python train.py --num_hidden_layers=13 --hidden_size=160 --num_attention_heads=5 --num_key_value_heads=5 --head_dim=32 --intermediate_size=640 --vocab_size=2048 --hidden_act="quick_gelu" --norm="rmsnorm" --norm_place="pre" --norm_eps=1e-06 --positions="rope" --rope_theta=10000.0 --rope_fraction=0.25 --qk_norm=false --attn_scale=0.177 --bias="none" --tie_word_embeddings=false --parallel_block=false --init="uniform" --init_std_qkv=0.0493 --init_std_o=0.0612 --init_std_up=0.0706 --init_std_down=0.0706 --optimizer="adam_hyperball" --learning_rate=0.00584 --lr_mult_o=0.997 --beta1=0.9 --lr_head=0.00775 --warmup_steps=329 --schedule="wsd" --decay_fraction=1.0 --decay_shape="sqrt" --final_lr_fraction=0.0 --batch_tokens=32768 --max_seq_len=256 --doc_mask=true --train_tokens=323300000 --max_steps=9867 --dataset="wikipedia_en"
MLP neurons of a small language model. Each row is named by its layer, matrix (up: input weights) and neuron, and shows model dimensions 0-95. Each number is 128 + 24 x the weight over its row's rms, rounded and kept within 0 to 255. Numbers have three digits each.
After each neuron's rows, "fires after" lists the tokens most often just before its 100 highest values on Wikipedia text that the model never trained on. A number after a token or word is its count.

L8.up605:189089147138157139102145146114157118095148103086140121156151084100115124142145156131172110113155103156154140102146138134128141088111096109135154102106137094141158117147107177154103134164190128096125128160101127111176096143148155106096139084134119074107159146162138153105149112135102109165
fires after: " C" 29, " E" 24, " c" 15, "C" 6, "c" 5

L3.up50:130118139150108081110127170117120114103136098112109100112144110114129143120124166152134129140102104133117142070149171081103132134153134103148103147128112109118160142090142097133085164094129102078132144137137155131164137114128108127139152129107115131096101110141102091110095144127158105133
fires after: "p" 14, "per" 12, "op" 10, "c" 8, " ex" 7

L10.up184:124128137167154165156127165110137147119166112154127161162095136101105087125142125156089106100131170112158104119129106111178106128123156117141171127081109103094158123117112103117144120136176057176113112147134173104115134119156110155140122084138141103121101100140118103109158118138096111131
fires after: " con" 25, " Con" 11, " de" 6, " In" 5, " Re" 5

L7.up636:155129131129094136133161184126128131165166124074154111149143119130122091131161171156152141133117148132137128113114143124159134142147070151151122136090149130090104088147151154118075133179113107088116129120144135133156118161144133130128198128163179097127153098159150115142111120123096115124
fires after: " " 19, " 1" 12, " 3" 9, " 2" 8, " 4" 5, " 5" 4

L3.up432:105117124116153141113106159105135154117129124122152134135118077118129112168134136172125148134072123133117167107104110111133052093081136115090139116130134148108148121096109128137149143147127129062156116129118152133160132138142118165150139133155166139139109140118121090155129111080126101089
fires after: "th" 12, " the" 11, "vi" 7, "n" 7, " A" 7, "ra" 6

L2.up446:173132143097135145080145107121138093085125126105085099157143081159113131136149140126182163106147106132077139090101125132158104134132137132108134119137136093129141145120147115128093155096175112099161121140087132152161136129109117136093147110098109096158115130119171123127107120144136137132
fires after: "ed" 29, "c" 13, "or" 9, "la" 6, " Tra" 5, "lu" 5

L2.up353:109128116136123142162108153124143133097131187145074108164100158134112094141165121127166108101118170114110113131113086128111085074135127075111133146108102134124153134098131149117111145131149100110129107156119121116155127107128118120091120136143104106111100135129102137059106132118135137148
fires after: "an" 15, "S" 10, "B" 8, "te" 8, "or" 7, "ock" 6

L7.up380:168123104093145114155143151127182179137109132132098109098141139120161138090123184130143162102139138149144139139111124135161143091113081082081118156109138123096178104114131123124146113088157145096161092101115161130106112090134122106120158112138146130154169082153099112060145117149139112112
fires after: " in" 23, " On" 11, " on" 7, "\n" 6, "On" 5, "f" 4

L2.up106:143134167118104151120101126127172086133188114106097133090138146155081151158134105123100086129121125129110123114125153132159148152131070132103091126102120158122171110147127088143137155123140139100095116154121109103153156147121101113105159128114160122149147136131141084141145160133104086108
fires after: " ch" 15, "und" 13, "ar" 9, "ic" 9, "ur" 7, "all" 6

L5.up176:138119095158101108161160165083155169144129115122129095159126080130162111107151111180130137139162144114144124167156163124111115155138082138104116147117137123135145108128134126110117151132125064085094106100134138160118154142105119146126106109106106105082122107133094108135163133133142082084
fires after: " qu" 11, " M" 11, "á" 8, "ab" 8, "ad" 7, "b" 5

L3.up118:162108103122125121124105098115178178183116106117111155128119144108139133103093127144121170163107156134104151091129148129110116143117102068095096117122129187129098138145127132105161133142147123075151088146110140159155096107136133109116156130109102143202118156127082080142163126137136119136
fires after: " F" 18, " f" 15, " se" 10, " vi" 7, " S" 6

L2.up463:088107185147137130132137099129102104136126126110159137104140116140138094106078176120111156155109158137160169154139127178166116155143149132114134125159086151131153107175113116107154169105120130112125125099122162107139138108109150111114151134127081117165133104151130129164136086145105140118
fires after: "ri" 16, "re" 10, " h" 8, "lo" 6, "ver" 6, "li" 5

L3.up308:094156106087166149148129156118108122149153143143106132187110150125155143154140145150095123139108142140153155087169137139117114086116112109118178131143118130076162095132121118091110139088165127076178094113146143162148149100103095147097106098130095170151139109111111074118185132126123140144
fires after: " the" 41, " in" 14, " A" 8, "s" 8

L3.up531:127109126113129137109153156137103165132164134128133087117126118136178126103129110123147110128103140092151097137157185143136104122110119061147119168121107151105107130155114167120093158157141149093087119133097114130134147072109139132136109142115104144135158153160158134127177136109166118121
fires after: "s" 39, "vi" 12, "ne" 6, "hy" 5, "st" 4

L2.up439:171083137084106161132159178071113140119131155115120096095086133120074151116137165167154141118066107122110107106139152099155108129104114110103144143144145109106097085139123138131109110126149096141124094113110147149115147148125160148100146124159138103136148092103131114090154102127150127107
fires after: " Ma" 22, " De" 14, " po" 6, "la" 5, " B" 5

L10.up409:112122127166126130098123148123145164118132127102162128084140135137133136121128121124146132071088131164138186095163093135136141116089111071138143119112112119158148092166111100121149126185117108163122107172163149059096144126124146156134134096119141109130137130127117153140153126092101129122
fires after: " " 35, " in" 22, " In" 6

L2.up433:152094155083119108109131105089112120142169069081129123109125136116134165119104121132186122092083152156134180123100119133183108162139116133126090118142140121107128135117114081118124132132138109110089084123142137124145130106141142108128145112109107097148141134141098113132117129140125138142
fires after: " " 70, "li" 10

L7.up541:085089152165094155133131125085122145138140113114178140125130106142160148090119161153177111146094120131170163109119155174156117150152134140116152145120114154088110101129137094121133174117149118134137111127100148108135117162090132160137155135108146108148133095122066076139130153141111111114
fires after: " " 29, "-" 9, " one" 9, " (" 6, "," 5, " sub" 4

L7.up82:132108128098120157125117139128124138151121139126098144159088127141126139115121137072113177092142135134125149144104138167195125118152130122125117100113066189136132142171119106155136156140138086138155107114134096127134119161141107138125144130135141116170083086145133126127133137106132102149
fires after: " Mi" 24, " M" 21, "M" 10, " I" 8, "I" 7

L7.up60:146171076151128133129122129125152116148141093119136140137140133097133133126153097146123089072097137169107161112190105095136113139102099072112143132098133113154161140128102142128129136123150114108124110165107195122172158110161099157100111121100115129132187152123138117138128126080102112138
fires after: " Se" 23, " In" 14, " se" 11, " Ju" 7, " un" 4, " Do" 4

L5.up560:123102117129149132138106110121130165139125197101102111087164115150136159137093130182129140138163138124132121151098157128150099145145116106119136178109136143089145123103150154088099154119157075118064086109135135105120124112146117134149131156136089083109132162142152108100140166143166081150
fires after: "s" 81, "o" 4

L8.up608:171128147140136133142173117134119124094121123116140103079111091155103127151146139110113136121120135175172148119149127108123134144123108094123127194125115148115123097097130145110135125114151084145134115113105107155161113083127139142135134159142126149205131151127124147105142111096121093119
fires after: "st" 15, "t" 10, "th" 9, " A" 6, " sub" 5, "ad" 5

L5.up271:152129084111116114128163122144150122142139148111159147137121122103170130124107138172116135128126140127114139145115144103181152157116113081129145154142141139077184106063108089121128153105163117086078119144145143088152142094136126143139104104126126108141107124157156134120106134126092093140
fires after: " in" 34, "vol" 9, "f" 5, "ut" 4

L2.up83:092131137082108158147157070101165103094193114140113137125150140118107135129159108184123125101090179154130140134130100126122137107151154121141104149108110157154077135146119099123115182125135075119172134151141147145127095172175135108114138140146103133106147090109151103115131095166120090115
fires after: " Sp" 13, " F" 13, " d" 12, " W" 7, "J" 7, " T" 7

L7.up96:160138106124106105154137115098174128106157161136111158098163114189148095149156136144141115100138110170127176133113145153109131113097086096141110155085096126119145146087108141099143133154129110123135136115139186078109107124100122159104122110125157134137142117129125123113115136112115083138
fires after: " f" 32, " fa" 11, " pro" 6, " for" 6, " In" 5

L3.up164:132083130094116102094199138095156144122155141098148161140137132124110154103132109137173105115098170129149120096130103122138163094114110141106097122097109114155156134112126121111121143123139103127136114136095131069131099130164081147117159108112064132130137156143081096132100155103118124098
fires after: " per" 17, " sp" 15, " di" 8, "oc" 7, " p" 6

L5.up110:157135100164176152134131146117145182151129110096168129157133127139191122092126139155136106084113150139139113123115118163126113148052087121140116116097152140131110088153130155143152140093125153114141125154109133162142103153133127131102103117133153080130159137152104113121115116148100127107
fires after: " Y" 17, " A" 14, "z" 10, "o" 5, " north" 4, " E" 4

L7.up546:121103091129105134132133113084107123114155119124070128093138089135130124135124128117142093102104121118098148132115124139132132126071147135114112149104095139115119080111109145142149161152105138123170164169125118149109134102139123165104137109133145120163086118129117143153065128124112113115
fires after: " the" 18, "va" 15, " The" 8, " an" 5, "ity" 4

L10.up565:153112163164131151154140114125142136119091181098137132125142122121143131100120134130127105114118096115129116128117182126117115119118165123130127150124124116126130162076118168130131151123142111104106142131154110131160107122161118110117144064108120102135112086142160091160099156155095105137
fires after: "s" 22, "==" 10, "al" 7, "ci" 7, " ca" 5, "S" 5

L5.up632:085156137103117146125131168147090082137154111090078138160168093125123117141162149125139120120068175179131116112150114115118149143108119096072102198117144124114126125151116136090165149097147115167155110135094116111144139138170087120108151103128132134136149087173122096125144092143143112136
fires after: "st" 19, " T" 14, "oc" 10, " C" 8, "T" 7, "t" 5

L5.up93:140118110161126097105168120084158105108135167098154133142133135152125162085110138128155158123099157153120152102125164150112105131133129135104110117094107108108106138095118103097155125139169122126141107112158172117182094126125122122117159139150066142146193154126107117082117115137121148134
fires after: "s" 38, " Sh" 14, "sh" 5, " a" 4, " so" 4

L5.up27:104095157153161128132146095138144156127175127160115155119131099134141102098168123080166136157140110153112106124127103113125098143127119158144158191137138115126159130128121104084149112155127145130177128139151135150107099147160134133125117112180121144148124128115090148103174120148113116137
fires after: "li" 20, "ro" 8, "al" 7, " Ro" 7, "ri" 5, "V" 5

L3.up265:103165149167078135175148115159119156089136172114079142115135137134116162126135110115134151098138161137131102137078117089125108149102162118178138168111126124134150100105163089105104157129140133110116156147153132121125138171110174116132117166099112130113162139127133142116160093137157103099
fires after: "s" 28, "p" 14, "oc" 11, "act" 6, " count" 4

L7.up342:122114146166105131174176168140178159134149185122108112128142131107141134088136096135121121122150098131130108120159127134149077170122095125120098127134109128126180138126128177089125131135126120131148143093141124104146129150135143088152186085169129098150157126162112147118114126105125088134
fires after: "g" 17, " g" 13, " b" 9, " G" 8, "ad" 5, " B" 5

L5.up436:187119119145147159134150120129137164131135116145136105146128118164127091131122152113131139137113134133125126116119122164124098110103135104104146111118106147115109126107139159131120150142113136063156136107122133136154108145119140180123168127126118142156106159090198096107165149114137128174
fires after: "." 40, "H" 9, "ing" 5, "\n" 4

L2.up97:139124106125122156097116112107130120094161096141104105127107130145167113118134156091181069101118145133084161143172136086163128083080101075095158140119131110130155120105173126145112159119169116123118106148122104093174113128094116139164147125129098136129105110161147135112176163091138135104
fires after: "par" 33, " de" 9, "op" 8, "ci" 7, "or" 5, "vol" 5

L3.up524:191137131119122139095119086076143101084152107117117122121133153165155122106161182129141146090126178129118084135112138151154081136094147139073139167127141119147152131123104081114146124154138104146073145121127115150139129136166163158119124100099130121136102120100174083107086152138083116115
fires after: " " 23, " Ch" 11, " Bo" 9, " P" 6, "an" 5

L5.up241:191128114162125164121124146096122159137133162096143150164118123147155163133182124155131157131097120130146154117162122173196123155141112133120113133170161116119135107147098129134115131101128143091144089089079172115162131103102168174136147138119140093150163144156162157120118147109130135120
fires after: "A" 12, " Y" 11, "H" 9, " H" 9, " Ha" 7, "E" 5

L3.up525:100149156121154106143116118101157167122157133150128156118109094170105169087132100122138076109136173171154198120111082109143133145137125136086157100117114172103159136129123124103127103114132099131138123120145153103134118167147147151163106141157137127117129092091140132153152161138092110123
fires after: " d" 24, " W" 14, " w" 9, "r" 4, " enter" 4

L10.up219:135134138120115161130114165123141149139109117136113135143147106131167157124150183122137142135132119163131191138133115135175120110144138093142150092092131137131157128111126127116166189144133125083174117173122137108116111119132146133101083132136138127135112133122121134120169111092155136121
fires after: " " 38, " f" 6, " and" 5, " on" 4, " of" 4

L5.up275:165117151078127133051159098114146125105170127093135126144118080157154136132106178116149110122149114129085131144088145138162118124118147124171109108080140112152133148148116119115126137098157132137146135121135111128136107105126101129098118129157110086124098135113131142143136092115116114146
fires after: " E" 18, " Di" 13, " di" 12, "E" 7, "U" 7, " U" 7

L5.up45:199132125123146112120118124096114165136134100136143116128151124126155107153141124148128138142108116200134149112173103107157136115089106121118157105123087128127121117134116168132127143082167138110106121113119139130107098172106155165116128080080136091119172145131123112157140120114108136128
fires after: " in" 19, " de" 8, " at" 8, " E" 8, " to" 8

L2.up449:137136117133121175130137134132144161163140124151138104115135107156156111105126134126163171132118127150169170159159137149179121123084136131079107156133120109113129104168154113130157140143124141149090116095149192118124078158133085150158139154120145148147159123124085083132167140096107127139
fires after: "re" 20, " di" 16, " Ho" 12, " O" 11, " Di" 6, " remain" 6

L7.up404:122145166161112111132122117092127090122136123128094089155135129155149098073091134118167085089141113127094125112147095120145145109147118107102149116127105106110138131068116159124149124117145084139113152107096181150147093132169071117136120115134115120103137126122074166104119159138105107146
fires after: "s" 30, "as" 15, " as" 11, "." 8, "ur" 8, "u" 7

L2.up498:141139146110147083124165150108113152159155146108103117082115139155139109101132158150105149083144148132181125122145154168116138126114109122145179124153134115100128155154107146109169156112143139118137116132113122155134119129130111110147094130103077109151182159148135116093139147107088128124
fires after: " in" 25, "it" 14, " month" 7, "ho" 6, "ent" 5

L2.up165:130078185099151151099158142117105124149158159104076120101159138120114177158156127129122132103101134166125128126112152091114120112143070131123142137092104121104134104122130115140161105114171128112154119131099174172142139104107149156145147159126130158116183119108142103131138120118101119121
fires after: " W" 23, " w" 19, "mm" 9, "s" 6

L3.up31:098121115141124156165109166121149168155121151108094139110139155109120117130148118129126135113086107108138168179133093157137159172123084112084090119084134120098095145119127148117139161150127112109110130128102130127189101168100119148106152116132138110196103086106092107151168141111095125136
fires after: "\n" 49, " se" 4, " re" 4

L2.up155:114149119143119169130092102149105129155123130111117096118148061110198158136136100112123154140108110095140141153115145126171120127118115092114118140158131140099164081110156143137128120137120099157147109123129110120123058130136114150119161065121112131143111144141105127136110116120154136124
fires after: "A" 11, "rm" 10, "ci" 10, "im" 7, " Or" 6, "tor" 6

L5.up170:136095093122173113141147094124103152135137172108148109143176133132127174101102092123124139149106172159108130133157148097133108092137113123076137146125113096155137116121079093151088136148159125149172131115137132111140105190112136150113125095089114123119133129108164109164158122133128127104
fires after: "s" 45, "ations" 4, "act" 4

L2.up72:093128112112077152125099110112141128090163079088135125145159091114171116141169093143152134116111136130156129130092130128138119142113077124132122105162104148117125120164134150149117128154152126128097089128173076138163121111206124157111180115149143105132067144135156106153109113116130106123
fires after: "id" 15, "g" 14, " Gu" 9, "u" 9, "c" 7, "ru" 5

L5.up190:124096102134101108077127168108133113076159101103131123192143080111114138142151131158106146145120131154120159150098163156155129120113171151161143141155117141106166111155136139103125134143144130131145121062107135113139102129163122161112163121118136129110127095144108156101089119112142141138
fires after: " A" 24, " U" 20, "n" 8, "U" 6, " E" 6, " N" 6

L5.up573:109086161114100153090138131161115169110133148106113103116182100142135167101133121083194118141128130147173156136110143101132145148149135136094145103101103105131087162082148151073117152118145097134170143120114094125107107180103146110092166110134125123148161128093108107165134085101126132141
fires after: "s" 37, " S" 10, " Re" 10, "co" 8, "S" 7, "ro" 7

L7.up190:141095129134114106170126111125150111163179128127113081140121094178118146139109173122147151139128153143131141130115163171117103114077106154129133140129140127139114096122148092154115126152121125092097142084127110118149127122136161114118133127130154149155073164152143122103106081127156107156
fires after: "b" 24, "g" 7, "ha" 7, "w" 7, "ma" 6, "u" 5